python train.py --n_layer=12 --d_model=256 --n_head=2 --n_kv_head=2 --head_dim=128 --d_mlp=512 --vocab_size=2048 --activation="swiglu" --norm="rmsnorm" --norm_place="out" --norm_eps=1e-06 --positions="rope" --rope_base=10000.0 --rope_fraction=1.0 --qk_norm=true --attn_scale=0.0884 --bias="none" --tie_embeddings=false --parallel_block=false --init="orth" --init_std_qkv=0.0459 --init_std_o=0.00938 --init_std_up=0.0459 --init_std_down=0.00938 --optimizer="muon" --lr=0.0162 --lr_mult_o=2.0 --beta1=0.93 --lr_head=0.00678 --grad_clip=0.5 --warmup_steps=76 --schedule="cos" --final_lr_fraction=0.1 --batch_tokens=65536 --seq_len=256 --doc_mask=true --train_tokens=210600000 --steps=3214 --dataset="wikipedia_en"
MLP neurons of a small language model. Each row is named by its layer, matrix (gate and up: input weights) and neuron, and shows model dimensions 96-191. Each number is 500 + 50 x the weight over its row's rms, rounded and kept within 0 to 999. Numbers have three digits each. A neuron's up and down rows have the sign that makes its largest values positive.
After each neuron's rows, "fires on" lists the tokens most often at its 100 highest values on Wikipedia text that the model never trained on. A number after a token or word is its count.

L9.gate34:489619416556537539510402393570475474455524463512586631548502512433454547537481433532510498496568430493553527514414464501515523533492517457495458537557552555483426550613537518484563527527487460519510464476455420533531519543456410517473536529502452499481569409466514389506474557550471507391
L9.up34:503467354529475593478520489504515479524462594540451495481547561499519364381558425463558496502468519474556475485500451488486362471509500428500576564575451629543602463511498531521468462600459508480492540521561471497454417476495531540516466459598493514558537414537599433488456433490489392445
fires on: "9" 24, "°" 14, "0" 12, "8" 9, "6" 8

L9.gate483:438540484524523393478508578453445490451492498550542577454517446504441505379553474515498413509468480533588390492476449505430576491490662527502509467531497583439540514557496472422505502491577430497544421617508420495559461510481507413412450481485508539426552527420518524512540499454425560520
L9.up483:461524498550456470430533446526478431497478533507404606612518384513577500562475519499474500468540489476513544512587536510479525544549449447435448448554471478510531472484440381547429422436508411496506482509549575505522457545479519514507450523501616498488440518496561508521520444577643432483
fires on: "istory" 13, "minist" 11, "|---|---|\n" 10, " educ" 7, " place" 5, " U" 5

L5.gate394:509502467514557428521572438531529490526502498506489581598502406603481500491489440459504499512540466530583473474464534561533456510580471464617496488428472482529650489575562542441487414531518630420557536510486568471561432495506528492508503445514493554453410561519448538412494580453503508426
L5.up394:465512511470472531618653574499506469421496509502495522468548628452474557448482439554503498518453467512505523556521496399495507536548517457460532391569428489467455488423445551398499473556474534474490504569397559507444461504479442359528457496515451419503497447468530505481447456534503531528
fires on: "," 75, ")," 14, " –" 11

L7.gate342:477438544521569507510605478482465481421504451540524370451515421461569522563436473473465567486515553484576550490503512414445539579443503525523526499585473464501516524576446538577464504448515608499475511430480482589584421587443466487518487439570437546552550526572437497454500493478507564467
L7.up342:522508574428515506521460495504480514393426433486405476477486481570549535440491506446453575522534514435584465519465496498372528525495514489541553499464532486522414496549438528492435494400534479471506504439498482583664489534514561535535461506515491502535459536487511502432447394460522477553
fires on: "," 75, " where" 7, "4" 5

L7.gate454:504453437502447581494494500453531518485523552477453475525523489586515550609481563436543540605479519444453478546483511435575502592608586503485579541455485509524505413528488503527518509357471518547506479572512569475517608558603380530522609504507414526523461489439498573515512390571515509490
L7.up454:535445433465572508585502442417501476425502503541491490528455382470513470477473527440513536483476476405483482464391445451579579566561483534517533455498463454534552480510479442566453474461491506419445577429524526479584573462502383497538445528424457464494454471494514561497477487427572502494
fires on: "." 87, "\n" 5

L7.gate484:523450446472610454516525382493544439554444499413505479546530539506420456509541426513398403495548630424454456456487563544513477561549624526488426488481502520504489475522488462531454442444465451585427528461396469444472476428479444467510433439487563431444485497647539507431459508448452516490
L7.up484:419415566522526459572565430477456484508567467477563379455472476498455437510462475501436425517520533414484513502431507489504504484564596450442549492559521569524505533477431478593392485529535494520417575497472486443450487474526430535478497441516534472445492518558462598496449547480495456532
fires on: "B" 23, " B" 12, "b" 8, "en" 6, " b" 6

L7.gate463:574481558531414590509453475510481500500481535502472470501539534469533469560543474555543475456429485516492573497505423534518458519415531485552522430533470553444500554480425506491475591418517502457512493554561589424471501505536499435452553521491518588370479467387617431471464430534482467472
L7.up463:449432428528481495484535520448494519475595549483508409508616506549502488433448498469470421508585487520521481424532432357421511468439543455511516472524532550523478488534497472486503449540565483567460506441507439568472625469491477489510571553583501481547482521520518423554564548514522565492
fires on: " In" 34, "In" 25, "On" 8, " until" 7, " On" 7, "rom" 6

L5.gate75:468405459597495482520495436507503405522482478506548491583476490497467501470475536485553543554485410572515469437468534458449522499438396544594499452571464522479480523431501507418500525520522560518546419525640545476489530517543530418478482418549450523577384599635558530520541489414440534479
L5.up75:472568536386432515465576535473501383500536569570438560509448607527536430488503436518537526548426503551454513535541521508529320508532510545499488549545421427509625554516528446447532507521507514432427533492453499424480481494464537531524476442474494438573598534507486629503459593460510510484
fires on: "," 100

L2.gate29:560509574454499471505527540408460497496516532529494499555535566577499467555560449558564492532517497543440494527415500547455479449457425390465455469468506444533533543442572451430460494527545510526522479435558427560450495532456493495544471499489497524575517502604430566535536522493562571458
L2.up29:491542484501618552510622557551486550502460535517522530505546463484488445594503494527534580483488442586570568483393484560520614513532441526477480524433543505554498521465513535504504567422438477497550492482531500566420466486463543458516505449475556414520413533501496424455437537595500523477
fires on: "az" 16, " died" 15, "h" 10, " cl" 9, "eb" 5

L7.gate223:527518578516542437530479564534506481585499376490505416536478485449411543495593542455453479413488520440573495449508536489626463410507513596438580506505548331555545544585487448489484523473451516526512543426442466468514545462556472509443528472537535441489610491510458461450525488506482532418
L7.up223:568590428508492453492485553432604507546448453621426554559366506537515443534432513620532523456481552494565563488511426581474515463474614520499484492491415503453502588514433459513519499532484517543534602500495496539523513514506509477513423479514552506473583545487509418538495481533437592519
fires on: "er" 30, "ou" 19, "un" 7, "erv" 7, "du" 6, "fer" 4

L2.gate448:453516547458589420422433493525495565455519474441544497531502435510478501499472492521493613535462546525567414556499602400407421398466590512521503615459474432466416540521546510522500483542477609446511486520424463473455426518425549481533571457541555506452421456472544553509407507426508530527
L2.up448:526545618442519546484516449495481556410606484465521515558566393449411567466479485507469520558506546569498407537500503475507457418479539474454515483522481386530387470594520598530407483511561605475505497451464442481522487523472466475591522424450459502492464464439454577491489574420525544535
fires on: " California" 18, " player" 14, " Germany" 14, " Dan" 9, " station" 8, " Green" 5

L9.gate332:393515619461486494528481492521430507665516470465537516421409522564448485610453458482478513525421569520472474430547464488528585465464514465482423509577475484506425493434461568467432467494563530591458513455499469477488465563416612415562588423458406527515536533458453525426459546513558496532
L9.up332:461462562550549414403540472479466449546564528458373524406500459512515538556506529464437541580526557557501451490539477541531523476513432530453446505564398522504426471486510530483515516534546449449542463384510490510618509479524459578535525478498451534449475535561447469463546424500488384408
fires on: " T" 45, "T" 25, "-t" 7, "b" 6, "et" 5

L9.gate409:559495545498472459482501534414510475492529561485606524427540529442413568380526524404523500509471484515408518548581493460462652529391498485502460435476511470523481484470557506502451400501487461470478505491495408507443579584496513480481436391520460479446486486507528467568584467545499534466
L9.up409:469411515479524610451526591496451470504547440497408429524478489470475500497483452490543600442444516425504480629524502444599517522488479582619572429520485444408483490462474538518442513461483451463507503556463560609516573379429559434588368482510440537508477493465595398496627596503509538540
fires on: ")," 37, "ese" 11, "," 9, " ac" 7, "an" 6

L3.gate468:512536652500486478461434532504559500501432531532460501397508493604482488568550542500553448548435450445606517532583489565502575553389459432490519519431500476503510533547507505389507461503530581427516456517561503441500459526409521515481482494503506548390507524498559573481441449495478512452
L3.up468:547456517555492491502563506524540531461516552597557538438545411574498491540561462544489532529451624564473541469492461530530521577471534503455520563552452439508470536535557452486440560521453566422528497584503453523500432435503447511458517475538535576590452524547533542537475526463557575507
fires on: " J" 39, "ik" 11, " K" 11, " Z" 9, "il" 6

L9.gate32:509504504450523486561534439496416446548462518376533491537441443589496604586386405457516484549599557491505472470475414466542562508522459533445439468464378534500390574564543489569475508529532567512461484489454505492516505603432496516577543480440457594551461428513477483460425468474461493533
L9.up32:470538505460525445557585402513541505444431545467451425544459381510508578468503504519499482569493559521511511484414421586591479537553591475522408495464420507530443448636528492457455541497540575473548480575574578572532452580452528414501524567458498468530436574464534500491423540501460535487
fires on: " of" 31, "," 31, ":" 20, " at" 8, " by" 4

L2.gate422:513484452483560515446528464531516401577558565524546441500491533495555447517517480491492475551427490474583553422578436518451504574486545528502476554540527484585437490517475456549484523466522525605527467565461507582544516472552437407594492543513468525543487457523434506589581516410498521577
L2.up422:470478437429417499396585503530494441531603497537511508514488506453523531528527407463530588563502553457461448429390497578519563452515506530475393491441499517549457443450446447448478528515581423405492453497534485563453488424468499494461564382551474477532526487478466506488565606417550485578
fires on: " Sp" 27, " Ph" 19, " pl" 15, " ph" 8, " tra" 7, " Spec" 6

L5.gate403:571542523549605510524495419558402517500522451521473471453478567500471443604343518595552534500435546451552474386526487456467490441479519549498500489571467529504517427553506493536413427608572488530543560456424487511507484484462505511560503460492514518504496500502524569444444566507609437488
L5.up403:575547518557500506497538550624436471463482463513450559498513530470496433499391475506417582593492511425481465492394480467435485459529482558532527498573485484536471507516560509583435496513463504564541521461539496480507453438402616440502526490504494649586470405467598535457467538611563541578
fires on: " con" 24, " comm" 18, " em" 16, "m" 13, " rem" 7, " Comm" 7

L9.gate256:499517536521504555532556549484453641531555397469473477490430526546527569539526474469655576463522489452579453442470489468567498498441494436521517543509608447552489507458503525517534566464474490373505546555537483502481402542415506451534472441522540556487471566566508415445501461466528547416
L9.up256:597527503498524458603587554491497421522430559465591491615571494511581478521524532522474559525472548485477585528561466524510497445559488442535468466439492570587487458547433470407397513437544496564488532502383512495440488505515504513554521516451492478475647547489472529508530496505554518511
fires on: "," 49, "2" 9, "9" 6

L5.gate321:504448486495563499527482560506526480400591536508500538532473531511517551478632504537490385497486431465507479481489473407457516419550481484515512495545410443508540429463493478535541530422556555514576519505470569496503557476438527550465477462421497545501494533356564571559523475569496467488
L5.up321:498516548537432511535577465520522412462420499527457481548435495430501596439495504485501514471479526418448466477563456534518534470470484551462578466602465507546527485506430470572496540482537534482503440500556506509474464543578432501538403540490401448516566474504462553445425495435466473508
fires on: "." 78, ")." 13, " number" 7

L9.gate42:489468526529548422526517479406504414519453519384438485435452605462404584487423545521470500526519471406546514549462508436443585528565377460570422520493456426561584504488530496537489482496478543493431552446552511581518457576574541470463453496532442524448446503508465590469479518556575551463
L9.up42:541509452495546471512498564469474518419510539493555527455609530632479536510534553570553531492483467468566467484445468413485421427470443552538573519522507408489448449478565528438515496465479479484492536510437651530628507469528520485542543472517451535556507483522608531493524401495427532432
fires on: "," 37, " After" 11, " where" 10, " while" 9, " after" 8, "ile" 5

L2.gate429:421446524423486474562613437482486486552552500493443572505668547606438617443556469484500527458460511475637548461459571560568558460499509392525503530449610510453484526469437546482483560524432486436507485444475510539526477460502435500529549474485493512537556499632413554484492541545469557490
L2.up429:488538474405577589550530427509481497420497583551391557462596510510516492504503440415419518457416492526509561512541517489490570497486503429482515430521562532538493614457551497549502542552511490508477464437526554530531411492554428487557568442562390463444506494464498506469470526545489527502
fires on: "," 78, ".," 10, "\"," 8

L3.gate416:456489489452525491521461437451486516435513519573440538576558450467575516458521500498478508414477484570464499396443478538499473559494488413460558564401479462415559505571472479425496595500411442453493580442503524477456418557524517536488569556529508501515506533511352512481452446453497566450
L3.up416:491538551508443621464517478442553528512513500488483479513547380461538561489461532511477463451570533498501500477454537527551452571424488433458566459458520484537572448572469531461481463612453476523517466405522530480535604572480484481523514489551554442501561468491346525571552542528450475422
fires on: ")" 38, " mi" 13, "^{" 11, ")\n" 10, "}" 10, " (" 6

L9.gate0:536493490504490479529587415554482422444442638634533428428586503473450436602418490410512495464527561465527476428500496526470531544557520462497398457496518537510474463524428424531565450551483569366595498509508500467436506529438456518459549467542412534531431544467533521527560484493571503499
L9.up0:541552465480503560536462446471551478470423497485490491470472529580536469510450487544566464540471444464528415411504489437490521521435518539471503562467446465472471534536403565463553513440434506444503488473654509598471472521488553529549513496528605446477488575522435493516550423446520493488
fires on: "us" 28, "," 16, "." 10, "ia" 8, " m" 8, "is" 4

L9.gate203:532519475521571511487603519483426413522538580545404456481525577543445525486495411429629452473542499444490510415501357509505481449604504647501486531511443648556481387499472468497548503461442548546495511571469433525423421512531496625434516471426553462546445509469457423502444465592424508505
L9.up203:495410509478494457549524373602450497451474505511517463510601443490401466508413493564426420526476520587430495440546463505505408481480489512460515463550429540494512422549491510455500512432515543484385431477551525497577492516428496474517466563504526550478495517498541453524484501439481460562
fires on: " of" 21, " as" 17, " |" 13, " -" 10, " by" 6, ":" 6

L2.gate362:499572503445377469507486471490445534553437510506501502576465527524415456479459432516444551504530547524480603535524542475496422573468564486496489442472431552511478476483546479534473473464515543432535439506502522478453521597587452511467528468454593507461476532471571485443519549564545567507
L2.up362:445501543509520458481472531503470461453558548542459510505624469541486580538387496578489529411459474498444472634565476461488453509439471485362446571400546378554445546535558494400479482484618412466513559458497515510461437409496471476548476553465539589530540471489481563494516394450504451424
fires on: " under" 33, " t" 17, " took" 12, " play" 6

L5.gate441:481448510462486566598627509430460542481538510519513397508449478528480653510403522475536499372474565447519507453496466567532455502482489459583474509400528475438485532409518537502536526562525559593516479521596460501510472603455471445441476381527483513566571463643471474440512516445428508538
L5.up441:503416487523535497486578522554488469534576494522426418527448447528536466425529606425390438571515531471513499535588462531524468553533579414588478494495511441532443534434551502495501508346536498587441429429545433546495573554422506397437570476583508468542563492591410483457571462447484508556
fires on: "," 62, " |\n" 23

L9.gate144:384478567552566531619462556495466547532407570470528547530527452507596431569536491440451523460581511604501574473455507464509531527531498520506530472504530512527583459528449546507503494575394429436408503495518500514541454526491413436505479461572491475532559495492483489541544522469476469538
L9.up144:540602467616565546541513547470480428532525429485516468597488508466515521503503488588495411583580491520461557509501427487511519455519541439438557414508492500485508513469540476553508470516533578502417404588499552538540449528522513455532479550553401544510474583457644528489561537558471443454
fires on: "0" 45, "th" 19, "," 6, "2" 4

L5.gate251:525528506554536535447519509516528586411482543387487491506509462495505514529446469494456571508525482493533516408466444474452512439563473492498583463529484529584600497525495547428476445488510604531477430367404565492470497521484516476530521606447448422412473501402478559484442521577495497396
L5.up251:489534542554544502500485475503570501455495496570529528565615403465439517443492501513598468564418514641421526492489438446580539552569590502519545433559465470502559481499509522496440552456452643460472452571466505526486525491540596471416533495503494525592522498482555481508522504551476567558
fires on: " during" 25, " and" 19, " until" 11, " while" 9, " after" 8, " because" 7

L9.gate117:464471519511490507502518479508545538550533518501453553529514537625523474593533480487508603534352561451452435519543496545451487545508527521555463443459565494536574486472577423502433475534422539443528399520526549609460408438534530466465492388490490333500580447448542499467538480411468532476
L9.up117:462454442543532498529491498485460507441465518457553437385460376492444624488538536593491490513472505497503478514526473423522534515484418516492508464580491511479539557569525449546473590561515523446567532511443580541532495522513444480518524385485373457518470567455448527518569526470441461475
fires on: " –" 25, "us" 20, "," 20, ")" 7, "s" 5, "ause" 4

L9.gate27:525512504508513545554455545529466521512511444502511467534515561416514500549571503540469512522620417470452476496488547477432509553498554531488541551529447476518525568553474502516483417583583479544441523533424447589471445500509595492443427476557462515542540496480488456609374488479433495498
L9.up27:501498547564448526468485492527496510487489554476477429476575479422497471502483538533475517429501466431524500480512493485420545549490526452521551492624536469470620517531475472570506515530477569461489507401528498528392551542524517460434444480580475522499450450542563498571475489478438552507
fires on: "0" 38, "4" 10, "6" 10, "5" 7, " −" 7

L2.gate43:515482491509561568562587464441492494507512481400561504443506549475366493505525493428571542521455527473459480496560459553569483544537542507537502549412522413453562393517451480524530462403521411497472445458564596510533498476530398556568460502449460552600467520482554575421465486518452423460
L2.up43:518495430439551486533504491414513480550561445524431447474521513420540519529498488408562460495441525503471502488434444501431485432524477462525469425446576510492459471505511454515473548594495521542526485571512514444417536526521457581490453497423492508576547504444465488467529441566613530473
fires on: " Se" 20, " King" 12, " died" 11, " ed" 10, "ru" 9, " Ed" 9

L9.gate474:612410465447481541526485540461508460420425501383425571475540512616491452520549472540510513449521561433469508470392456516508454555524529422477469485498443536521412466459445508520476489496472487426401430483409459464526511494566538521494510412444513472460493542529529598501452548502459460536
L9.up474:459448487502557536493491491410505477493607474532536536503446445467464442363529584488424535443555402516500534422467439497478465560486532555541509491606461568500475480435444585523508516503553549414553475493532526512458556467539571428525435476401596541493536490555438503453458478477544502519
fires on: " b" 88

L9.gate389:497443484551540499529454417539437672425524493478549532484439527519488541512515507507600503480496523438573541489431546466458424467530466481495522497471593445508428475553515515633480492462509556560552554463472481495547419557493506576567485405498472575487442542546474493492555514502536507471
L9.up389:502454535514513508543522478464489557495440492462444545530491510454465475595519461451554525456591532386502521476466491568491541403476494581492594514473482490578516463472530474442514507432521534488534509496472571547547529523500554521506574541482529615516516521548505556477512436559511576512
fires on: "," 33, "2" 7, "4" 7, "3" 6, "7" 5, "1" 5

L9.gate354:508477441482497524475328517452481485556534513503511494464545529410438540482600459499550536523545470590557516517477427496439428488452379522519503434566495477489519520476510485481470454462451473527426550601578421548474601598424613451567517523486483544425475581552479467522453503493472595490
L9.up354:515414541483565420469577463513567504538517478479438522526431422463410547540405518497463453529518476455533536483579509593549506513500517497589461530490431556335542373474540466520534581515575542563471492576498467498502526374541534555454540490434477451560457478450462505427564582552541511506
fires on: " (" 16, " Al" 15, " in" 13, ")," 7, " tra" 7, "," 6

L7.gate450:537508433518510403510515487444470510501460570524562437575503539500437500485476571485559563551465506495468502455532500519497460440480534439489450508557485546524470505527527482551561471502581527457562517364499501555567495507491560500529402543435631443532485517600553440546513562565467502479
L7.up450:525528611509499547517501472430543510600549481481480500472416485576455585511530581551564435513483483610498445510514597437556487435515574493486619466442521547566526485435437430556480562576569543463593461524560504506410485532494573475652559545452534497542456517591554437498519495463489550518
fires on: " F" 36, " A" 30, " B" 16

L5.gate437:540484612416400464514574461477500531520467479485458454468444483517416511476468525456570555506517462496541459559469416430511517501410492448409366398492427403520490519536541576447509559554466471499454527438508478528463466389501505565472420417508456638463545534418552530597513450495473483583
L5.up437:513454602507425497582573534419473441455548460442505565457404548497446433480482459441493581546455545557478472443523461356509470504407494452407444518505514497504488464493563525507535567497555534493497418423571524445508441513503559546508471512479471625413485585409508407495448498487542490497
fires on: " ass" 20, " Ass" 12, " col" 11, " appro" 11

L3.gate14:431551587505608505466357497517466521530444498528606531588491495509469509530511378453538541395453557441606379428483524516504550520444511543488476533514572509474454538520537457519499545443496505446554510519474546519580460559527438477446543570557504482494588526505505508426498493462502453452
L3.up14:561462393465546577428399512479514515583483485501527558489407560608517443487417507490473485441537547474560541460517485510531463525524577458474500499460561430564444524540550505518521532598475404491595527368574463488479475484530455492543465573538517469574488568570535525430479477476561415527
fires on: "2" 37, "4" 23, "8" 9, "5" 6, "6" 6

L9.gate489:418458562555472650451534433483410460542619466483503556514447459554450469416474488502464547559531453504547599507459462443457451486509455498559489485484362521505496550484376524595419546493483453542511471519540509439434551452558513557380502530484578481502408495579525488566509512518463462497
L9.up489:509532498490426565576477493402493485530485544374530470513540488435433522464467526475437447571483463434500532429354494507451558522501483464549452498554509524546500441545439384559410449442503517516486479538470367563465465629570487457571481509444578513495483520598549512537539586500551504495
fires on: " in" 43, "In" 20, " In" 13, " ob" 10, " pre" 5, " sub" 4

L7.gate435:415456582482619502381468513518492461489528477522457551561518507462480637532421549498479525490515356534495496558557467607497498513517498478530456496555507430484476503478463492511527604463570469453561562508506448462506457514370498477497502507534498448579471618510568520485605632596427497477
L7.up435:430479505481477555511410541526496482521562458508475437534501549490452504512546541526554611541509406553604459528557520450525575601596537512501502497513590493567520468568411441499643542531453450473511565470443383488525478482487459448406440515553516481469539549483490404499521514502473488443
fires on: " \"" 74, "\"" 15, " '" 6

L5.gate284:529561404451602448592493502543464488505516490545386447432526516511526551423616496560473455462488583412568498505476456522549452513453504516559473493536467408489486505524542558409545533499548521395561533593452490554434511465441456456518461460455528469447461478541522522452417502504512508567
L5.up284:507527488482438538584558435385506474522514409494428512508585558496543555480567577489501494493478542553560519520430443382503578439489429500569518519451397497355461594440463542507470560429445531452503503530463527404514568505531524450524425511561481503455500510510505485506423652543532475531
fires on: " |" 55, " No" 17, " no" 7, " national" 5, " Japan" 4

L7.gate10:529496424504543526509505464501568500577552458508489552540481561580523582507511483583503530442479517447527439549489419485449438522513560420506532494560449501484496583446402528565510583502457516559510589595430568437510386538452540587529437499499489580509477480457429503555545479524471448513
L7.up10:458398532390524533472411501579469452501557494409494480517474557521486479551476534456525498500541555458541563490542400463459525468451463510518546592511544449487423496480450505526580568422471539506499470414494519496454555432589523491530467460452482519420465534503525550567530514565578456483
fires on: " M" 22, "D" 13, " D" 12, " V" 5, " Cl" 4

L5.gate416:539529473425515435422451478568591518548466443585562585500491495517455541483445458567486522450551515461485407525489576440458523478503495427508521506477515530518504526411450513487561435582485462453538473572485520515506447503548518491499375460514550547418459500408518465505512546518485408487
L5.up416:608512571376620578480573484463527526569487499554445529401533413534548461510464483438485464542514509422497490484523386379439535426494500391457513555569476484444491506544438458553569473469457516506563565497417412525569522463435506495386546586513466536451457568510577549592418415431471501535
fires on: " M" 96, "M" 4

L7.gate258:475504481462448384472455530463516429574472392423503489474510582573448530539468541503475530549396458450513453430545497507415479503533526490498483387530460575348407528519530460526521489430489568534490526525379470464444561529505561533417512456492523526447457553448486500514386543446527491494
L7.up258:501507462512528526510463519446532462427456495454481528383445524544541503533554479460510471494475427453469434470487456601432464560482493485486490482496520579568515507493522551469431438530543482555599503563467538531516473551550564521428540554526389444552458483581470459401566365432596488542
fires on: " T" 47, "T" 7, " st" 6, " After" 6, " Sy" 5, "per" 4

L3.gate27:475520542543498540385542473500556436466445493463476547486431549439454499464535475515528449490500534544528450498579347522530544537388494473578501553462532441548568469583448446502451487517558544421514479528583519476550417533541421476511465504463520521541482528451482533484506572412434496470
L3.up27:498513480529513433484583567581499418533491551516480493427512556535504494489524545546519608571458561475543529452576476470493556489419520493464412473511517499474529508412472466602559410509476576435480461488585458567551470505468467574502568406468521565505485525469455491480501563416475511545
fires on: " J" 37, " Ph" 13, " Ad" 11, " disc" 4, " Spec" 4

L9.gate322:393480514580561400545491349532411478399557487473455474482579483515491451449504549468579589512503503492588442484489465606559528560561474507483486616500438510539461502467490446472469471488556648459422453503424562478451387502520539528572528467531514457557510555521513474537399540512480481485
L9.up322:421517575551465577502555521532474468520495498519352485438548551540483437477546454430422499536564572518436590468449508451450527527538502460548552555561518483594454478450463507482562577525450539494421538488464510536459519413484513505450544502533496408416485477460499453570441546548460495545
fires on: " by" 29, " of" 19, " and" 15, " the" 12, "," 9, " with" 5

L2.gate394:474459459592576443516570533414397575492379560516384474479518472531535442560485520440489543520451526471475477470541506502560489497518550534532449497505508473463559441610541430565481474526429508422527475570473588458601502382440525448529457523486375481562419593460444541548502534491469534536
L2.up394:480558537497454560499538425455601468542536461555510467553478489571520462452498536485546475476563609438413484542447544531563488409472491544560575481525467633469485399486453570452551487526544610495485462506539536565450554429527567552578462500566538480463419371523565489450475609490566526515
fires on: " O" 40, " o" 39, " A" 18

L7.gate246:471402577576538504576479640527512569479445432506528388542496439480523566524442427485475542504455522499467495533436494477450436497536529549476505553494528615576624422553447477551500536528532626567483522568489463447488621549563466436457503446573440524443560495541553548572473489548575528524
L7.up246:605547528391518573434535515433508485558431545607478472502523493429550544427601508461576571475532459485532569562560466445505432498456591443463495406426425542380446456520421501535439545449484492433540429566569581518466460559571520467465518573549594533603518514456548505536453430477508465437
fires on: " |\n" 71, "0" 10

L5.gate81:484474527534472465553563538561464470517539540491371515522544495574515545576493483446441622511562450561444508540467382568552545465479499567446533548539492439480467500488430463451520559540431474477519571516476492470468503512494431427470499500400489510458389472448506451484534498502486498554
L5.up81:470513450566380551470484517477476469543519551483469510541487499509437512531604463476529521429534440575515550521520523535488612587551454455485556506474512404594484583500466596475618531526510484608466520544578527535500417486478454423529507502478529614439531492456486557540499462484452444435
fires on: " (" 34, " U" 20, " [" 19, " $" 14, " \"" 4

L2.gate471:451474615488564479540437533537544444467498466398576492384588520498458469437499556416439490489477450470489574471456533511473420440628499475574561555498558413474516525475465535457434503462493497508510539531507551552440526499516628425500567545552497484558456498539467545637521605485441475428
L2.up471:523530567519527416510598495474472470468430544409524474428501489438437483444532407507528595486461513469470592598513472604538560472444481484482481547550547446451442532494481507430512526439542455506526532447471504532491456464531543468522583467596551457516434532445494518564457530507427434470
fires on: " after" 27, " before" 24, " After" 16, " until" 15, " when" 14

L3.gate166:556480456600540557526497628445491458465493532460542576537540529514463459529571422554495469466456428471528460462486523455469491465511463433455472529432523570503487537528521463534470521491527606510493474525480500504578395486544525543468505473485499560414564452373536495506462494521474383570
L3.up166:463538557418509503444511427489502500519386532609518501560525463499526565450531523551557457488461416480570535598505478526414509409591451522517463473508543598358487452546582659483532538490523556413516439557444526472431477539521591432487502495490499541458438488436590488512521386518562563612
fires on: " during" 18, " along" 14, " com" 13, " until" 13, " go" 6

L7.gate504:428589377419465503529452503480413627441471496548490479553555386395512545523532519516568513469502534471478422596513452491510452598519443511450529426580416519500489466477505527450483564528424476418535472489543516488499443557471432489473468520531516459496501478488553428540547556482494563555
L7.up504:653479446435479426512535509508411438503542542539533461490504493520475606481408522448420515531567514431484489543506430492512471461457548484549526515502473536470424517574534541562490471470502465474417529406497465460462576490522507438499546545545459543582513563421479432547488463493504472602
fires on: " on" 22, " On" 13, "On" 11, "====" 6, " along" 6

L9.gate228:448475547464446548553557526524542525539592496454437466518537571603451539477521442516490505491515542503546515487611408616466506479428558534518500568457504466604475479452502549493499518527455524526545471489541560430487391512536540507455462476561525393507551542568460566424504558482537470474
L9.up228:491600488525481534476541535484431420450476530464456528497542586534611445485560535536545535476522464575442512389443493576508561536474441443494515521426550482512479558487591451530520560543443396480548553498463481500505446511508545513465450482551492505582449508453595486558536523481473524572
fires on: "," 45, " V" 12, "al" 7

L2.gate356:447490418564538561485512383578490586499476490499495553508499501515575503576519513561500598524452490455469486587465543471411419546455442461480583512521544612550487417541520480443494601491533547534489418418505603510536512454495399488421424480572473524488466459528446523497480451518516613558
L2.up356:535471540459437549473429577441497554496458576525493525511465451550528459503543463547537524592417517520444521472520415468428450460477572482541608573441565522514489498526456536456568474508471506537526504469491464464577432434442500424475467473477522553471445540558563554478512362418452552548
fires on: " de" 23, " go" 19, " Bro" 15, " Go" 12, " le" 10, " fac" 9

L9.gate400:479470536610570495426441484473432470480503581417431476490529614469500484452512506577583524491545512477573549427503448522495497506482499529509452418547519510405474428492567459494538506539456511587627436470580499571543502475477483527512452559502532566580499459463496570457440533467504450558
L9.up400:518476526332524467453480434508530442585505479458558554481494463512505536502461472506550468607501469410505536480528486437513493504543513426518502500548533469470451452599485512505525392522468571508462441499437423464516571558503452476477489482495549512528550522547581370492489489462487551506
fires on: "9" 49, " (" 24, "8" 12, " '" 6, ")," 4

L2.gate225:537549538495568398498613530434495507504547481510515611434510582501476457497441442597605456461551493439515500482570555530447494523509473497514537524533540509520440471557476474551421610443552490462495516603448446464463509553579490482481474523395472505569461474485514531525512501608574384490
L2.up225:551557496514518438545434477553460438566486513457598599454491520492475519541483546491485622521482541479549465605403506593503411450468529529409586503583485499539543465550540538499540518465544517496532441589424500485478460478581541590441489510510447539506483492438543514515542503583476556534
fires on: "uk" 31, "ep" 10, " over" 8, " Democratic" 5, " V" 5, "ounc" 4

L2.gate318:458475575524478565470479520526548518486501528511434521462531597429498453574403467445447454545498522488508568501473442517495465541476521552456477399538508441421519523503465514523594365556412547579488460541471531471539444486450464503465483492466481531495518549505513517559494563402568485523
L2.up318:496538500557581561480502430515507455522467561478484531502468551401463415478480422452540484514459560507506506433481509507561534465579487541479570412594542472385482531535434570555539403441482503518522526575453480472513502500465478492402535465437496556438534477456509510568464531467555454460
fires on: " (" 36, " \"" 20, " [" 19, " '" 17, "\\" 4

L9.gate229:568540452437578511492580620536489480516534482477516539437499445585507481524494551499550495510431486429453605522441557503470557526568547516498481487531522475529429518473533485538490547558462497629418506453459594539530507570491493495499498508512587508548533523444471499500509483484367489503
L9.up229:480448428460565573513493491376629524486449570515489509455536535549524455405444506542577561472510569465483442515540463367542598550479426541503500470447583458463540623543500445515456451528565479502525442477530497507587634533493587498561523492525410480536482508473511489443507470467449477574
fires on: " the" 43, "." 24, " but" 10, "0" 6